config.yaml
head_dim: 64
d_mlp: 1024
attn_scale: 0.125
init_std_o: 0.0
lr_mult_up: 1.17
beta1: 0.9
seq_len: 512
MLP neurons of a small language model. Each row is named by its layer, matrix (up: input weights) and neuron, and shows model dimensions 0-255. Each number is 128 + 24 x the weight over its row's rms, rounded and kept within 0 to 255. Numbers have three digits each.
Before each neuron's rows, "fires on" lists the tokens most often at its 100 highest values on Wikipedia text that the model never trained on. A number after a token or word is its count.

fires on: "–" 30, "| " 25, " | " 8, "2" 8, "1" 7, "; " 7
L15.up445:099096125179133131141083112133135122127146118150157148139116128135107119092117101107085130151118137144109095129151141101148137092133125174106135100135158165138168125145092145112142154135119126098134090117097179102083150119146130126133123131072102174120118160130116132125110167112120131171153109127138149119140210124119136158149171124098124116143123142140153116113101131182147127163141149116111111123172107128144112152199107121112145157115096151111154143135123126144128074116079110104137091161173162153154144162118134122146129124153104160076120099127147131155106122172125136131165103129141121093109104131116140123134132095098101064097089141135130093129126139123176101146124137104125143156172103150102122159093145133149088115151107164136100118122141167154115111157117122

fires on: " | " 18, ":" 12, " P" 9, "°" 9, " S" 6
L16.up20:101123135112111125117150129160095135147097142150111147120143106117147088067118121131135112127141111130110124123135126085164108078123184120110159119162193107116171169121108099143129111081149153154104135114120184130098082143130146153141141146113138148162143181146154077122110073129129178110103109124120130111134158151098152123134123195161127135099153130115106128096145131128164132122190153116168174151125157150165113126086157153143127169142105157127142109128148146125132146169152152107121148119119144160100138132173148122140106093098078161142128129139149120124130130162144144099118082147147120175114130136117133146142143090128119148130129148134111119059135123150164139136152164135136123136119113103141122120100128178140131114090133103094119157104104135130154158137123136

fires on: " | " 57, "2" 5, " " 4, "1" 4, " | \"" 4
L10.up616:095107153152128117113142104150155131085117112129113150113129132159149133139075152125066131131133097137098131148124128165145137135153132153118112155143178138153176115103143141143118130098107119142115117144171149129141069123112126098136116138155127144130118173096109147131098100143114127141096144126127135118178137112121130145117186170154133107136113142116118090133156128153142112167123151185145111174131108111111132147135143097141161163100098108118139132168103153125128092121098080135109101172135143117102185193114126135137144183153143106086114146152097134142135119152114112149169128113128130098156145159111104131197149154112123116112121128146089103088149138104123108123137167114157111156124134147153138119177132116116150176127136177149109103092121115066111112127085122

fires on: "." 50, " | " 28, " " 4
L16.up450:105111159143156128129125146116106097136105120145131128079102135137132130149145110155128129130140092120147125129111170106111099107165113135149104140132122137127122139117133117095104098098109085117088138124107118064080110103131115176131141141154144156111156124144148145102111167104138157122152120085100116107110129155098105118091097171133083114148138106160119127105149119108094119146141155150112152098086150128132151115146079121143143127142166113116124114063078110084144103100079078101144118138123111098151174107149131095149114099134136069120119159129137134144108125124121100161115067102141156101151116132158098128138172113148126162114134111056097183154115077126140140124130107132113127152117094107144122090147155157135150150097122138128127106162097124114116158139108094

fires on: " was" 39, "2" 28
L16.up39:146157137140101169149140126155100116084139138152150134143103101154102160152132153113131113139162104150139111143110138140131139093145115121093122125141090136106115100164157127136125149122142116128153128174173134112136111117124123149112190173138150098147151166178104133099104118152148160096172095118157119164172145148115111129089127139113149109158164150088155124122147107148151122118095090137134139148113078091181168127178079112112162088136109143105167116128123165129140111139118109088118138122118134088119134131136129119137167097130177135098139182109123120118107159132129103159175109165157131138147133094159117122130136121102106122139145126118168131118165066099138139115104113126154118134143093157136081125151115148107145116133133150147111080140142075080107164131110141

fires on: "1" 33, "| " 17, " " 7, "2" 7, "ho" 4
L16.up696:110137121117138105133102135153185165144161167151131159125161188152089124098104129097106095140156123120115133153129165150115125148109126131106149183119120175089115094143120200052131215132130144084135132110126123134116099123150117142139133135089168121115132140128147151100142105085117124113171099113093113114085148105155110172124143137117099107074119127113099099127116108103111103127142127126139130135133143167119140159119138100130128108141118103129138150147155092095143152114126104145161144174115163147110093131124120112136163161122156135091137107114106130130089165137113145135121077119134142119138088102141101089142136098125103123091105145136098114146117116124174097129104105108155146157135134136088136124129138103106113128113109141141097108116105178082129159114120151

fires on: ":" 33, "," 17, " | " 11, "% | " 11, "–" 4
L15.up461:079111118153169117112124126162135122134169103124116114091119137092137118138124151116140105110109101094125105152099136100107156124153144127160105126119161108124098143156118128102116105104105135154124128148102122163107145109113121147134135140120142163138128154134134104127160136105132160167119150108103083136156148115161126100136148147108081132116153141161139074118120123096121090162134112155138154134100121143134133146158151135151139149125173127112109107057138107119122119087137068103116143114113116123124123154127101140142148120176139146091127165152140145165111130151067117149128078138115150119136160169102108133101144084120129192100091155089129113165132163156146156136152125147096165116106137083128159150182131121169132167084152197171150117130125125104119171141121101

fires on: "| " 24, "–" 16, "1" 16, "2" 9, " | " 8, "\n" 4
L16.up801:134121091149129123102146121092137139147124129156121152141126181135115138145119136140115084144150107118134131125158165115130172144139129139162137130170120125120128134151111159122143160112092104114132160166166143156127141093155117103119131141084146131114141151099116118115158100086096116122139131076142133130129115127109127181138140139100096108128129119111151152114128169138163088124133138142136107105116133121161103153187086152127135098139151137112147151115135109127078138136119108081117090138143171084118121141114139156144139172138086154134162139138141113136153158112113134123175104146119122089115099129083139152156139051088117134107123129101086051181104093141138121110190135149125170133130126171136108078124152093125132136098109164139064107097123115129113126146112150

fires on: " F" 51, "1" 9, " f" 8, " | F" 8, "f" 5, " the f" 5
L8.up126:132122135164134135108149156122137125157062154138145138128131158141101126140123157128139128137136091137114109152139131098120116145128159133097113108121137112134167096107067131128153125143168111146139160126136146102116115068136143127149125132110179125110155115124163110127063094125180125148120142145114146147124142112150115124113158145190130113102118089091126110138095068146150124131127108128096147123127154092117165078147112121099145133114110167115135153111149119148149112144114156116094142125113119160124132189093158123156131096157124130117119143087153164146133141103130122083105149170108133121109120143149169089142169147093089143143104097123092125124148150114113071117152097103113170113094106085152141146147156134114162162100153126121158081118095179153159152120099142

fires on: "." 21, " fac" 14, " for the" 11, "ed for" 7, " cr" 6
L2.up44:124149131174158116148141117123112140142115169133131140160152102121141131114114124136123132116160105103141139091141103107111134143142129090112126118146188152145127137112117117141117116144124109102119084121100156100148097103107144119092150115116110115137182107179131167112126140145150101128164169071109113118113088105168095059127102139102117093132163113102077136179127099073128122164174107140155128124137128111148174117155139110142126181153112145090136099120085101121139118172150116143109131140133097099140130105110076134147111132115132164128122103111150134181142129149067129115133148148149157103105150112105109139118123087133112096111098116119123130118166135125115101116105153143108125168064144109088129142141184107161144167119139116159135138145120146147113083148147111

fires on: "| " 21, "2" 19, "1" 9, " | " 8, " &" 4
L16.up383:119093123129150107168143130115098191163130158108086156174175111119125140105128091160137095169138139172106148088120134115090162140124161153156177100158113132110123162141124096142156150160108104131125087148125109094133126149160112104129118146102142126145103159164090127124167132108141099164111123123115110067118159154143159155146151121136113141155095136116136155136113123139130088142107135124162078084121136133150121151094136121131147144132110143106128115143142177116135131101147097139135109142135124187122118114106143138145166106128110127121113094091120108142130171130150067088135116140143168132112131132134149153139110109096118086110139129139079201109145142112136121117132135089101148180080123127160138152129152129123107121131149105098122100112162107110076093113129133

fires on: "," 29, "i" 14, "1" 10, "m" 5, " met" 4, "r" 4
L15.up743:125085153152158120118090134127090109138136131119115098105130097158124084154081137101144169120161144115122107144112130099095137130173102143113126130126139131126087095088142075092112133114129159146099137183103141180126118145164153082109127121133173149121163130113170142152184125149129160076141109118148116165068133146131150095146106169111149144178186139117151090142120113147100123149143152153126120110108096149116146150101139180123121154126156113105144109108152150142119136092125140159155143127100107131119156161097129124137132156122150147168167120124133142105102117100117143110142135102105112134159116107122107142145128122166126135137135152109136127132097150120129092149137146121112117104106143115103133173158165177104088160194142148095131115152146118101109145159100156

fires on: "| " 24, "1" 12, " | " 11, "." 8, "\n" 5, "uss" 5
L16.up532:098110153113149109120126144111163111102144177147133161155146128101134137145128152131116102144127119107134090135153146091097136118124120150110109119158166120131149121138129181138143125131072108131142087086153122113126135095160114119147092129105117169137121103116098119132120150088127130138118134068146085086120132106169102136121173105112113084113088122119150164185071121125124100094137114136149087148151159100125147154159142111125159141124102136139116153150134153095128104142140111165089122155142119162117100138101136095140161114115108116103132137136158129181145137142140105146160107121097137106117177107139150148092132125171090116155092136129131103114134120150172115197135164086086112133146116158152068154088155169108120153103136121117079131130147137108105146157128125

fires on: "| " 25, " | " 25, "1" 19, " | M" 7, " | F" 6
L15.up446:102119098096126092143100148134162156133081104090162157135075106112148119128099115152187129146152132103110092133121142064102100080098161105142118147109103145153151130100101104121123131154107114110111136169136146064097133145170138087160122147106135113124137137122092135143161140142099125155138122108147167095131150152149120160112111112152145144130141108093185108107125126116080107119169134102182112140108159118142137137106154096128113094146165163102113129149128132135127089132135156107111144135137124181141149117146140107136129176130135118123114119136133143156140098174126134093133097133127148098124090133130135159126115122138089103125123097129060123113087139127150128153134111107077140179150079089139125165117161111122100150142132167124156107144115126139117137109080145

fires on: " and" 18, "s and" 15, "ers and" 8, "s (" 7, "s," 6, "," 5
L4.up555:111116127162153151130112133109135128178112175145127160135118106159140131138095144126108146092168050137162155138096145127201130098118132150113144136122134159144123155128097167117145107138126121076144138158113123096177120094079112160140125120124147135146120091136158095129160149122095131137137133130086109139107136145139135132128126153159110091086101124134109118127162109141151118116135135155138127123147099095152149176120150134149135151152154151111106087141178122168119080146088102133148171141122095121140113115116110150145156134159072127104132101107169145138111148101165072113144095122176176106129151166094133118139080145119165118101149134126120141105098096137120131119120110151161088123098130068109113112125176128113127106118140080152139124116128133141141108148130139

fires on: " | " 74, " % |" 5
L15.up370:150126116172149089161131069088114121137133166120102111099087111140154149053121140100142145114134119118122129106078110161154097127124173117166106136144117166126102161132134114109130144135151116119101102109139154105140136118138113130146066148142131099159125130105121134151084129107159147129166055131095140116159127119126191134138122124104099103147130124141123116120123146127127132092076105142158146112107106108126167153148156123182127112127172151110133088105120093134116122129130172131105157148175145098098111113110118113161125109112118114127090095127127151117130146114164143101152118149123137137111168104159116125130144129117183130115095113118120113154155138126137120121118175175143113170103120117092119158133205163105153125170126131156106112116107114118126133185141124

fires on: "," 88, " | " 4
L15.up847:142131167119121119190096126111113116167137131125135142084110155144091119122096142083150116101167131101119131174150129158141142157152126144123100149104154119117100130164170127111124114135086123123116148143114116171125123130130155105133145154126128138139142141138124125088171124128114190121139081130149098176155157135163153115136127181099118152155144136152157063116122120150119122165144148160116168118119136155141139131126081115185137128099174139115104111154152133139118133103135122115133175136135111107136136121120122151148126148098113164101196118148146127098135080109136084136138121131121159111135141155122111127139111147132103171100167152110136137115123071096146143165150119133109154173096151127108177118121199164110114112119120138165122122130158132088089142144089165

fires on: ":" 22, "–" 18, "/" 13, "el" 4
L8.up208:146121108190133088129132144158099130120150125142098135129098135130111093139122129150127114112161094117123186103111166096134133120066137095091165200141072090172104150118099129149123169105112138079120129103097131095101120103122114166119111164090117186125127174092161161128116127143107082121086111149109131161101166138138142173128115143168140124137117110152096195156131112137117151102172116123116160091077132127149124149092157140129164138154142122121105143132153100122143141140170097105135120132133164147123120097147122127141171131111148157085126118148105104146138151131120097147104111104145135140116121149135083147113105150093118088110114139160135150144109148101141129120136113131108112144113170120139105149132108127162130135120133159154150131142124124140122101123177111

fires on: ", a" 23, " =" 13, ", the" 9, ", an" 7
L4.up624:100105146133155093111121171148148139112126135134112170089138129132117137138132103126095105094147131121101136133111118118142120147115150088088081118095118138155152110146109088096114190136164161095121111121146149124161113115123100090134086079106139127136146091177135125112113107169144171117159127150140130136122135110146114113184120117155175106112137104135101130145143121134112104139138130156101160103119108136161123127104150154139158123135098111111115077115118128112165102074167144121146152116142128135166134124121166104141147146128143139111127158113111194098064111138146135145147155125123153116151075138146124075138137105127095131132135162106163127183066094116114107134131151163104089138133103110130119126167149146070135145141104109102083116150135089149128101138111093

fires on: ", a" 21, ")," 15, "), American" 6, ", an" 5, " former" 4, " a" 4
L4.up773:066124138207145099145145165135132160114139122164102174161110155144112121141148163127121125080109117108118172104148108099149131137134127095127084123118124132149134117120115063099140150110191121122138096145151136106139087151144135120145125086143115147143161122129149102109083132158135159139149114137134095093115142086165100115157137109152154108115112099124088139124130156148127124153122151112110114140106103116170155131163145151135126139167102142120118066127125145133128134107122167095139104114124141152136105183131175119131144141151136146115147157098100124106087119134097158134132150124111146131171120170127114125142136110128106147126103141079139132185108091129118085143134111123095140183134113116142127116159142185099164136148066122114148101154109099114131157123102121

fires on: " |" 47, ":" 28, "′" 17, "°" 8
L15.up908:085083149119135131131114111155140101131135111118093121126080117162149153066130135072123125104133101125126111098092130118139099129110157123146100144154137116125146115128087163136122123164099138172147162158132115135111091163113127143117100092136105153141174116162150146127129122141098117116103098116139149073148147163151127161106119139130128124104163152132122107113129129124114121150195130109093147133142140139154137133114135153152167102120168178126140120128068128117098164128137114095091181134112136170109103146114152156144185141130091122154123125117136163150084100111087110126175062113132136137145144119134120199156133113146134126143094154112143153133141172174138141130152118161108104108122138124125126158109127122147147128096120109138113109105089142119150134191166155

fires on: ":" 61, "-" 17, " |" 11, "|" 10
L16.up385:115123170136100098115095128135137102134167118167106101152129122141145097077124114091140094117131107124130125156106163183121133113123191142143102137158132086127124130114104164117125115133120157133098104148127112119106106119098112157111089113136085122132143098174161161141154081112108148133142149126140140114135159164134139141107128110148104093082129162125116139094158110114112093155109112155145129133123140116118147131099163173154141115153087182117151108142125084125147135129133150137136174141122117162097116120138163144141168108162140145135152113136132157156081130115118112122202124099103106132109173141139145159141146098129073137088061161117158182119156144143146091103158119143126144103116088130101148118147136191153122124109139108122150121129123108146144120146141169

fires on: "," 46, "s," 10, "ing," 4, "ers," 4
L10.up848:111123112102147092125142125148115171165165136111105113081144150142156145143105120114096149080108120118139125173130150113122109128128136145127165124167096145105145132114102132125105141151093135089114086138105110111133101094102127127137115150131117134187090141118173109111136128116153113112122140136127148183107155163146154087151101197165148058081121093136155123114172145176155125157115112091140111106104102120128143125084113157134119146145090134114144146128174123121125111143140136159114106095086138126162094108151115087141160142124118144123153141079118113151136110139131094143149109124134108092139134141126139144198153133157112085091133171104159161113156106148098084125135097135114154172083125135107143150112167142140110137140123135172129138138135123144116117139107103

fires on: "–" 89, "/" 4, "2" 4
L13.up49:132119129167136110098134098127150126155106112126135173123175136114139139137141175132150098094155088136091147126089137124085146123150105088126138088172079139141098085146123131127155128109134112125135113152116160106148108072155135164140089181084131148128103177115149109149099109135125132136109160144139139136145129126189129146124126150155146116137160172077093150133144105154141127101162136164132136128099122177146178132130135124133119114125151117120087132101082108126166168112159127122134133105123172113123097151092099127151137158127145133137157108123154113111111111154161119141110109089101159131113148123093116166091111110105121137076089130122079135149097152163159167125132134120144115124102176118144161164145143099175110086120137140138175103124132139106117105138109129

fires on: " | " 52, "." 13, " |  |  | " 9, "% | " 7, "; " 4
L16.up204:134090162126164111109157126137126089103187121169149149149097166163129129113104154129149125121151081107114125149102136106122094162109139144178121139128179161099107151144113125098115105110162152133140125114152126114066155129107131140144121139153135172114138140133090120157123112142120155133124128162104135183157118150131135086171110150147091142066156095148113103136132120123119146134132122141140151148102144112164120111154128189117130153165126137099150126135135114115099127101119085065145128129083129128149148171096102100158100132105123084163131122128147112156116113170113103149142137130135128076096140126145086134135130066115126128126108110100114104104153139136132174146142141136110152159105107129084180086142110119116107108076138135123145149104157137148145138148131088

fires on: "1" 19, "; " 18, " | " 14, "| " 9, "–" 6
L16.up806:137114094141117133155116086086155153107109122152123092132156131115156149102139135121051122134133145124096125136141117116130093130123198162158115147145177161122106125100146134112141098102149134138085114150132121131138096120126150100117084133158093132107117152105159135149154131122115125103199112151094124123177162149111143145108117130145116095140176167146161122102126143157103139131098135126136116129159144160082145117131168086159181118116169184127108118135143117138148158095117137120085168155156145110065111139123101148153110118115119105167109104127115129124116180136130134125167130150131100121158156134172147108114181155157129109100100160128123106140131118128107120136139122125156157120129157105139114155130148156176145117195144112140130113124159103131135095139148110

fires on: " a" 15, " of" 10, " which" 8, " of his" 7, " the" 6, " portion of" 4
L2.up377:091155155161127106161149208190116168140145149181117121123132123169173126102142126134099101164127090098115139121155124156127113119132139156144100162104091130168142078146152175146142137104144145094138177142153140088119136106123149090150078121107129146146138100145116118144095090132131168119124103123122154181149145104137118134151110123151130140064137129177129159151134110109124096116145135152151095131135087125131110149149106142125141165125105143124108098134153162100128096110111142112112138155129128161165100166113143138142161143091126101151115161109164119147135101146111115096096094128147112122140116115109124131094123129093098175119141095131094115127096151161098126124099124138096105116160127116107103106180127134124106161163113175164142132120140125135099117128100113

fires on: " a" 24, " life" 15, " all" 9, " of his" 7, " the" 6, " career" 4
L2.up955:138135134156167121129170109130129127139118145149174107120144150136136107125102157133076107113125113115191164128097121172111143104120101129163116134138122149181138073155126125150155137153135141091141158112141077101165132102133115113122164127112096145132057128095163082114136111130118161144121131134133114131165115160139119135141134110131095122134122081116122121160162146143116081097098154130142104140123122140161143118105133084133155106165136124118123095087127125131100125154109165096116125118099136173146122145120162137144194153117151108147109152120185113153141109170112115116127134138091098107136100160160114122147107149101100141169152107144142075155107141114073128138095136123106068126141127108150104073147165142132138150168134151110129120157159162151114098131113133

fires on: " F" 35, "f" 18, " St" 13, "b" 7, " Fl" 7
L13.up107:141142111132111120143168170150132133130161119150101133087124164135112155111111151107147082128179083197114111155156123117101163125150164138109079138132128132166123116145124146165164131112166159129170153132120121087154087096149128151101088125119103186133099119132144135101114144072175104140089128137122170126133149142154100142108129138123088109138116123067107122153122131146093102114146169149113167134123125142131160150111146116126170130090092168114140124128106128118125126113165145128135135126112119128153131185120149120146124107143100114106091123052108067089135075137115064120129132123107091123133144123099122121083145127104116142110112095122092173101138162098147110142107145115115115128133098138121129135159131141140127156105131163134144139139143124151133121106107124

fires on: " | " 29, "| " 7, ") | " 6, " O" 6, " Be" 6, "\n" 5
L15.up231:137092128154173198154157086162077137127144125122122108170130129124104134121153142111152140107169126106130137146099127121111139110127120168135117152119160112157092134065138139142129091135105099152183137137137127114116074080087124167109090168093140152112142115116141136119178144106115110105154083119107143118122107153117123108117110152158127111150158130149146111148127155097122129109143119089079120136101138114104105118156139137128159127132126178117163123113104164139122118080099114106115161098099107111134134140126137160145118154132135172119066121103103144135144110156147101136136143140088106132141141152111119106140169114152113073108129154152201128125121139128097126132140096105121090117128102131118170145115129181117163112115149135142170157078110102132116144151151098

fires on: "2" 15, "'" 15, "1" 14, " assists" 7, " to" 6, "0" 5
L8.up454:138178150124125102122120133111107137120176164143120098119095127138069111105103129127117142122170079157127121126121134150115193120131134148099137138141124167125132107079156103075152102123124122134167157121131096147148122148123156108120148135107103138146144125136145100136105142103145165110099086126139130120115121115131121131117112131114113090146103093056118121130114151091130127122105155093166168124089138136149102117113105164162110133202168103127100115136136114139113145087125089111138097140100127142149110126124137074129152121140145100111136141159168108131113154160113129083138134113156163134156124152140105125117128089141123107116107135093112138096131082092114119138094082093122129152083096111143179132114159117095157110060103141144101083128131110113148124089096158

fires on: " | F" 17, " F" 12, ", F" 9, "-F" 7, "| F" 7
L12.up232:150165117130160167148201146125066129144076158132162145103124138112124115107138075088128108074156142136155127129140124137141089121136139131199088142167154126114156108111111117114107077147122131111121138079125155133156096147101151139113123108146124108135148105131133139139126093130131142107146136103111152163102144134096118118124091159134102126142092086103132120108128116124149112149098092125110154147165101101141185139154115090139136138164128175121132135151133119175136143146142116137119163151142166071139095137109122104140102108118151165133093134167163127132144140147127095112097129156097122139074116117107115133124162136120134153123133155086119154125113161131116047128112092143125135147097127133108145178152135138113112150149158124126155098115139144140130126122111069

fires on: "." 44, "," 29, "2" 12, " vocals" 4
L16.up98:137149104170120153173098130125148150151178155109126157095138100105134155138150131130112129125133102153119080115125133140138137116127130136114140148132171139126114113153110137112131133135158116141123133088176099153103091097124148113103131139119181092086176139136161156109100132153118107161158124111123153123182164124109127083118141109121097124101098133112131136156135107136106156139110118153119129080102096130121152137181109133119157151086109132077127086137200147167095112128104098123105151132115118127128169123114109130139136119157127158095123155106136132093099116154059088129119132108139151135116141137109117097112172113126136160097152113123143073175153101136119099111153171128141104137139106157146112165125116118138097161105147156120136146081102092078096171131136161

fires on: "," 100
L15.up648:100136136160162131163115146090106112129165140110123103061129146157108112125128137124144128115135067122129127124114141141150128120131141143138111147101143129114160158141137183097120107112129109132134159115137151127090104139110185147114183148149151138159121148127128101182118107103108166127119103110093119160171149144125066093148121171106103127134140113117137106139134120138132147167125134134143184118088145122156192163157103143152146139137123176149146104102162133120160115108095129086145130148085117142123155155112127096138167138148130138128146158144125120158083104149072109134166123120122149104132150126104098149134133081124136130112127106120117136135116150076146108131122153151109111133103096066126154131142180146148155116090127183156136084113124127104107187128134141

fires on: " | " 36, "′" 21, "°" 19, ":" 18
L16.up76:098082111157128133112118136148099085109147122144127112090098140100182100133167172126135152135120132120132111096144128146116129108101128100146160149175133131130111122121101152155138189104063132103124117179125131131119139126109185139172124107138145135104094176152105118134143170119096126105177119122121108119131145153114114120138147124120110116062145115131103139142132108112101101118139147103116122115150139133146121134176159137139179106143124161122115125119128078087130127093121138131154132160110117108129158169176104126157134132093141087148093131127120103146163123140128123150159099128112132140169155122127153133104105124163148136124094121105094131101150141137151134155159126105089179103183121132127095147087137101153147170100159177139108102115125161101109130186137169

fires on: "," 96
L8.up524:113126088125101124161102123156118158132165129116149119140099140171085128157066120096133130117107091138126155132117128127104101174163140151118121141148159131128162115135136143139108122120100133113103147113136093136111130133102180134126173203119135155100176141161124121151125155078117161103116129111090106130134144166131163131109111148145122106127124148124107071185126129153164133184107133152139167114100118085088141125150095137149121135142127107111130134122120160095128139125106151103144183140077160130142135144109149105156163146128124131107162147159153149137152119125121145138147151128153175095188122084130102132109130109130100149088114117115113108091159123119109116119130161130091095156091123090126154153100164172108165115093144176127165123123144135125104136148127123

fires on: "–" 22, "ach" 18, "Ch" 5, "ymnast" 5, " squad" 5
L2.up848:129123147158112106156190121157113147140111113098124156166155119117116116156083166148122145082159125122132097112081139134100163153132133152115104096133102140126172141136129144103147153100141091090122142138136139095142149097135128089155125155179120156128170126163134118159148123133108151131177151108157154097126135082159126137144144132168169138109144136116096146149159129154120116136133147135151115119099109085143131132163112120121126137147171148111087140139125177132146119150111103129153095104102129150087101168117114149136125142156147144160119136127094137115129115171135089167136135140099106110165172151124137129116092092110102137088163153159161148143149132139136147127158130146148123138103156076137127111175121169147128181135155125133177128150169165118165117192129157

fires on: " | " 56, "1" 4, ") | " 4, "| " 4
L16.up883:131131138125111178148165177124113135126164154145159098142090151143128125160104126121135122139132144114138130116144128130154110139108114133128140121106112137140117136132119116145139124101113150174113171113183129104135126101112187139122120124113131149116157119151143173141176153159118111112087073059121150142138122172114167134102141089158089105117121130117130102124143136144095142104117145139115137143083072078139143147150151094145120157116129150123145125166116116149166166101111128119113120123123111137161155109117147163145114163117113155150104121134099112106145112128202141103121163096136148133123157156105115124117102121169102142144140109156164164133116112117110164141139114156083138162090129152167108181139135208134149109070161142117116151149155123119111118167095154

fires on: "–" 48, "-" 18, " | " 15, "; " 11
L8.up431:106107133109109074127104110130132074145177125099127084153139126136140143109081142124109116132116119118125220122099146125042085144154135132173085120118146149132152126116133162118125119139127155100131117112156139157183138154141126168113083115112115153121136154122102125146112130119141160154126132116141148123125147135167125123127159117132122140104164172132096132136117128137086112093117131123101126118114157145117130148130126101164108122143123070114123090114153111108085127106139113130159142137140155145109105150117143047135121112136165109137141123150142089111097127167113146149152137132150169086087152130131129131133115088094098150075116158152112134121131167121137137142083137128158124181124111142152179116135135133170120097101183139165109110136117144113104103142117139

fires on: "." 61, "′" 29, ":" 7
L16.up861:149093164146140121146173102116118095098121154150144144135136184157159124129136115134155152112130099116122144100117144115143109153161132099172124135158152148116141184146123136141126085091093151126108124097124122107096112115119156124139131121127110154123134151171125162147128113153119149142130133122093124146139146160088085068108121122145101125115121113170123143134136138154119122147149136107131108126110133126139127138160131138114157152135143123116150158133097120091130132098106090106114130158125135115144177176138101100151131091111147059152104136085134125158118121164102117160132113126156131072167130161160082125144153045147109084137110100077108151134135154114132142145163127154138173111109070130106155135088140108144088159112125148140141053134140123134166130149105149

fires on: " | " 29, "–" 9, "-" 7, "G" 6, "une" 5
L8.up933:092117158174152103183169162170134152147123141128152184136131137162097140150120123109156136139063121125109091099098164128165085122143125120141139158087147126157114153134103140118125134100139136163105129164141133166062159124111157121118097107118107139200134135168144096126141116138127130111136129131130127150147106088132128088130136112164110111141132087145160118142165094123162124127150116167136140162113132111155133116174163126149131085101109122124135159091103109140121105159137117130093131119137130116114112157107121119140141114181159112104091127133154135099145118134131120071115129158136128133131115143105131113159156136101105141141133133110171100132098143139128112158171104110069154103133142142125180121104155121125121161175148177139179106134125104158151115107090112

fires on: " | " 42, "1" 24, "% | " 5, " |  |  | " 4, " | ." 4, ", " 4
L16.up7:097114112091139138131147147092140164149133146117154152128117086147067154170129181144102094097118128119152131127100153122091119124110169108151140125142126146123127110084129141128159167115149121120104128171140106114122112111173103123131118158124155167105112099124137155115138129124119128160180122126127104098137114180197146147138145154147134106146131145103084109115109138141105126160170076146140095120102159088150095161108097104093090154149130144091126149108128155089089161133095158149109104136159131118133142138120109102148098138141087124104130146145117177095137134145150124145143109100107147082159084150161152119111108155108112161139143081122144118117155131128131155125131132119098136156104132073170137161132128092096137123142124105128138087135156135099128146113076174

fires on: " | " 67
L16.up971:131160126130143134109149131140097154114119164159173165153154150153105140105154143131143104120121130142163143095096134165120091140118172105129123145089159149144139150128140103139146138115164141156103152148124111157128143178135128109134148148112143150135167128104121138118098096135083167122108072106135115155099110103140112125156122129138142106124111132124132135175145140066088132096140144160180117173146113111115152126152126153124105135115147125123167096150142120122110173105137076079140189139105121108159097165144092115153138121174098103130069090089115099141088118121142127096110133171108173139109131138124101141188170115105111130132156117154102137152108101151137154123115126113126111158133124117088154100130125146088167136104109109127152146116151143137162132182158107

fires on: "0" 41, " |" 7, " | " 6, " of the" 5, " of" 5
L4.up26:117120153187147120124107114131116142119128112161109125124074117130111140103090129146115104085141150108114186102118126142108169099147160105144064129111112151096139134130130116172154111122148135145080139134170093137141106121154130128143161142129127125139182110139166121128113125095108169099122082142157151103111123129148131131115095091084149130128113154155108125128171131160128153156104146178123131142118091159113160091147159150153153109106095125118153124113156158114077147106141067106138154128092094116078114142124126068144138099155155115104108111115110103155114142104130148098114122134118120111172125104144162109153152110130104132105155117088095099133139120096163129126128076147109160161089151154092163137147156101114137118151125103088129108125121137149085153129132118

fires on: " | " 64, "–" 13, "; " 8, " to " 4, ", " 4
L12.up603:109152082119127098106125083145166147115135117110088122150165151124143131110121169102145090110131095080149099109073135135129083147147068132181097116160140142112161194118113102120083112098093132122134135114140101105112155124136136145126081149099123164129085162180137151163118115121123150162134142127114175126144121103184125129129145139143121144127145114094127160145113112131109147143099155141119113114122110152143130142159133087142106125097148098131126100127141124124106151171132123130080104126122121105115118134107136095153111143091146146108130091143118130148123130150147093127112135078106126107103127105124077114151117118065082118100108148121092143121109159150133147127123137127114167195142127117115185131118120130097199140143139127148128162152135162139122156122108104

fires on: "1" 43, "2" 42, "0" 6, "3" 5
L15.up967:137114132129149101129099130142135118156122150110106135138128103110106150130107135059099130080166113155080156181130140109156202129127113173118146118169121114139147069099114150066114116111122141123140158150172096141144141126105148090130135139088155139127148127196148065149135132132129131110104128103120131114117141102112133113090121105127138152072133147160151166174142130144134124112165139102149134116123132117108163087132120180169104115169132130102121136115097126111120142070113133133154133137113137123105153087082115098131143089120178081112118164142140149137125143147162130136120107152084117130122120130114156102103153108108087168125125121083149138125129159122126124144111103127140153123139110128105096100133160130101127127124117127133112088130085091155079139123105127

fires on: ":" 51, "." 49
L16.up86:121138080179150112140101124128109098122133136136122111117143137117154142154133153144130128077149116120163154103097149145167119098158136133155107159132157114146124172132126144139106101108128120142145168113125092127078091124120174141120131114137121151170149166157139136150116103134150156133107109083121126148142164140139095080093128141090099141145157134142158138145141121108111135120130137108138161099121155140123163167156109142167127134112116161148146142107119110090129151104120092067126123144122112104130157110144127138142171136116143099158133160132124149169102130153085111143164079135130126124135105137132107126185166071129106123122094117127119171179120150108100107133104128125130105132076111078128157128101146162142134186061126142155135075116134099109132179172121153